python train.py --rope_theta=2090.0 --qk_norm=false --init_std_o=0.0219 --decay_fraction=0.534 --doc_mask=true
MLP neurons of a small language model. Each row is named by its layer, matrix (up: input weights; down: output weights) and neuron, and shows model dimensions 368-431. Each number is 200 + 20 x the weight over its row's rms, rounded and kept within 0 to 999.
Before each neuron's rows, "fires on" lists the tokens most often at its 100 highest values on Wikipedia text that the model never trained on.

fires on: " W", " (", "-out", "th", "er", "put"
L10.up956,214,215,177,222,160,191,199,204,223,218,186,178,184,206,210,175,188,229,203,217,210,209,182,188,188,200,222,196,183,215,228,196,196,230,177,190,215,178,226,214,203,234,186,218,191,196,199,182,227,207,212,192,204,193,193,211,181,226,216,175,215,184,210,227
L10.down956,210,207,209,190,196,207,170,214,210,175,180,173,197,193,163,190,200,202,209,205,196,224,215,191,217,157,213,176,225,205,188,218,208,175,208,202,184,208,186,209,179,200,187,192,210,189,199,205,164,204,189,218,201,185,203,207,194,196,206,179,223,194,186,203

fires on: " San", " On", " Abu", "'", "155", "On"
L10.up2167,200,184,207,191,190,179,187,213,227,223,178,168,187,209,196,198,212,216,216,236,228,227,197,246,157,209,208,213,185,209,208,228,191,171,197,201,194,169,186,173,194,182,198,184,231,177,228,231,184,191,220,156,238,194,231,231,231,198,238,188,217,206,148,201
L10.down2167,214,150,165,197,186,183,207,183,142,191,223,161,210,199,228,219,167,210,217,184,190,212,181,201,184,210,212,196,232,202,221,214,194,194,187,213,218,228,193,205,219,213,192,189,232,193,186,169,173,205,191,229,164,184,226,189,193,210,169,209,233,200,174,197

fires on: " =\n\n", "\n\n", " De", " known", ")\n\n", "born"
L10.up395,204,188,170,225,231,181,198,193,195,178,213,201,187,199,214,193,230,186,212,191,198,185,210,200,195,213,221,223,181,192,185,196,184,193,168,218,169,197,204,231,241,209,237,183,228,212,166,177,210,177,210,207,188,205,201,181,183,164,169,218,213,184,193,185
L10.down395,206,186,236,233,194,226,208,219,236,195,204,209,201,217,183,225,226,211,251,204,176,193,131,171,233,203,233,163,181,210,182,211,209,186,213,199,198,211,220,199,236,208,201,199,215,229,197,192,213,231,207,191,214,195,224,206,213,202,161,241,166,196,178,210

fires on: " \"", " a", " non", "—", "ethyl"
L10.up2533,191,169,176,200,197,199,189,195,220,168,225,200,226,221,170,223,175,219,174,214,209,203,190,220,206,164,210,178,242,223,200,206,199,169,180,193,208,206,200,193,199,187,223,184,185,194,189,203,211,232,196,191,241,227,227,214,202,188,232,180,196,207,202,237
L10.down2533,200,194,201,209,215,197,183,181,238,183,203,171,191,203,242,188,229,190,226,219,198,211,155,213,216,196,266,195,156,180,226,231,185,191,210,217,200,195,183,258,197,168,205,198,211,190,200,205,188,220,227,205,260,168,178,207,225,177,202,194,193,193,185,204

fires on: " and", ".", " at", " -"
L10.up946,172,219,212,222,190,173,188,219,189,226,200,197,203,187,169,173,201,192,215,188,193,176,207,213,166,219,215,194,173,212,175,187,199,189,222,250,172,188,188,187,214,228,207,155,210,204,190,184,209,167,201,229,206,177,194,215,171,213,200,148,217,201,197,230
L10.down946,174,200,197,210,202,215,208,207,185,178,228,201,206,246,212,226,197,179,211,200,200,187,207,160,192,198,197,231,182,171,205,173,185,182,230,203,210,187,223,201,195,195,224,222,186,164,194,205,208,213,212,209,212,224,183,203,213,182,220,188,165,201,194,180

fires on: " has", " had"
L10.up2974,221,204,198,201,214,211,198,209,196,213,271,174,189,186,189,181,202,223,244,196,227,188,220,191,237,193,193,224,208,181,208,197,216,188,166,215,225,200,203,213,177,159,191,202,221,170,145,202,191,173,200,209,173,185,244,232,145,161,182,202,190,213,221,208
L10.down2974,195,210,226,236,219,196,161,182,197,189,177,184,215,213,209,220,189,178,190,198,156,163,189,222,190,174,204,209,185,214,209,219,191,168,218,204,192,191,207,182,206,207,214,202,220,216,182,177,210,215,199,223,193,208,238,212,228,222,187,193,199,206,173,206

fires on: " J", ".", " P", " after", "P", " ca"
L10.up271,222,204,236,239,220,167,201,209,239,217,202,152,178,185,218,217,170,212,203,196,213,189,219,204,203,226,228,202,230,222,199,167,194,184,202,191,176,233,194,163,182,226,173,199,204,159,177,181,194,212,217,208,216,198,170,224,199,153,215,216,210,193,241,149
L10.down271,189,171,196,199,191,227,182,191,253,200,208,227,223,208,223,223,182,200,206,221,181,189,160,217,202,201,192,178,192,196,202,225,203,207,202,224,194,194,213,202,233,190,219,191,212,199,190,210,193,201,211,209,159,184,215,158,206,234,184,180,174,190,186,205

fires on: " and", " his", "'s", " His", " at"
L10.up1326,163,195,181,218,200,191,198,236,209,216,175,210,194,176,177,170,174,203,181,177,218,145,201,187,192,216,197,198,171,173,158,171,178,167,184,205,192,220,187,187,189,221,207,215,214,195,195,198,216,186,194,221,186,205,205,218,189,220,178,218,213,165,224,194
L10.down1326,219,157,196,211,204,183,196,215,201,211,227,211,184,231,175,197,203,174,215,187,196,203,195,172,185,216,182,182,186,208,173,237,194,182,203,186,207,195,207,192,219,188,190,180,209,199,205,180,215,237,199,229,152,176,218,201,171,217,192,226,194,197,154,174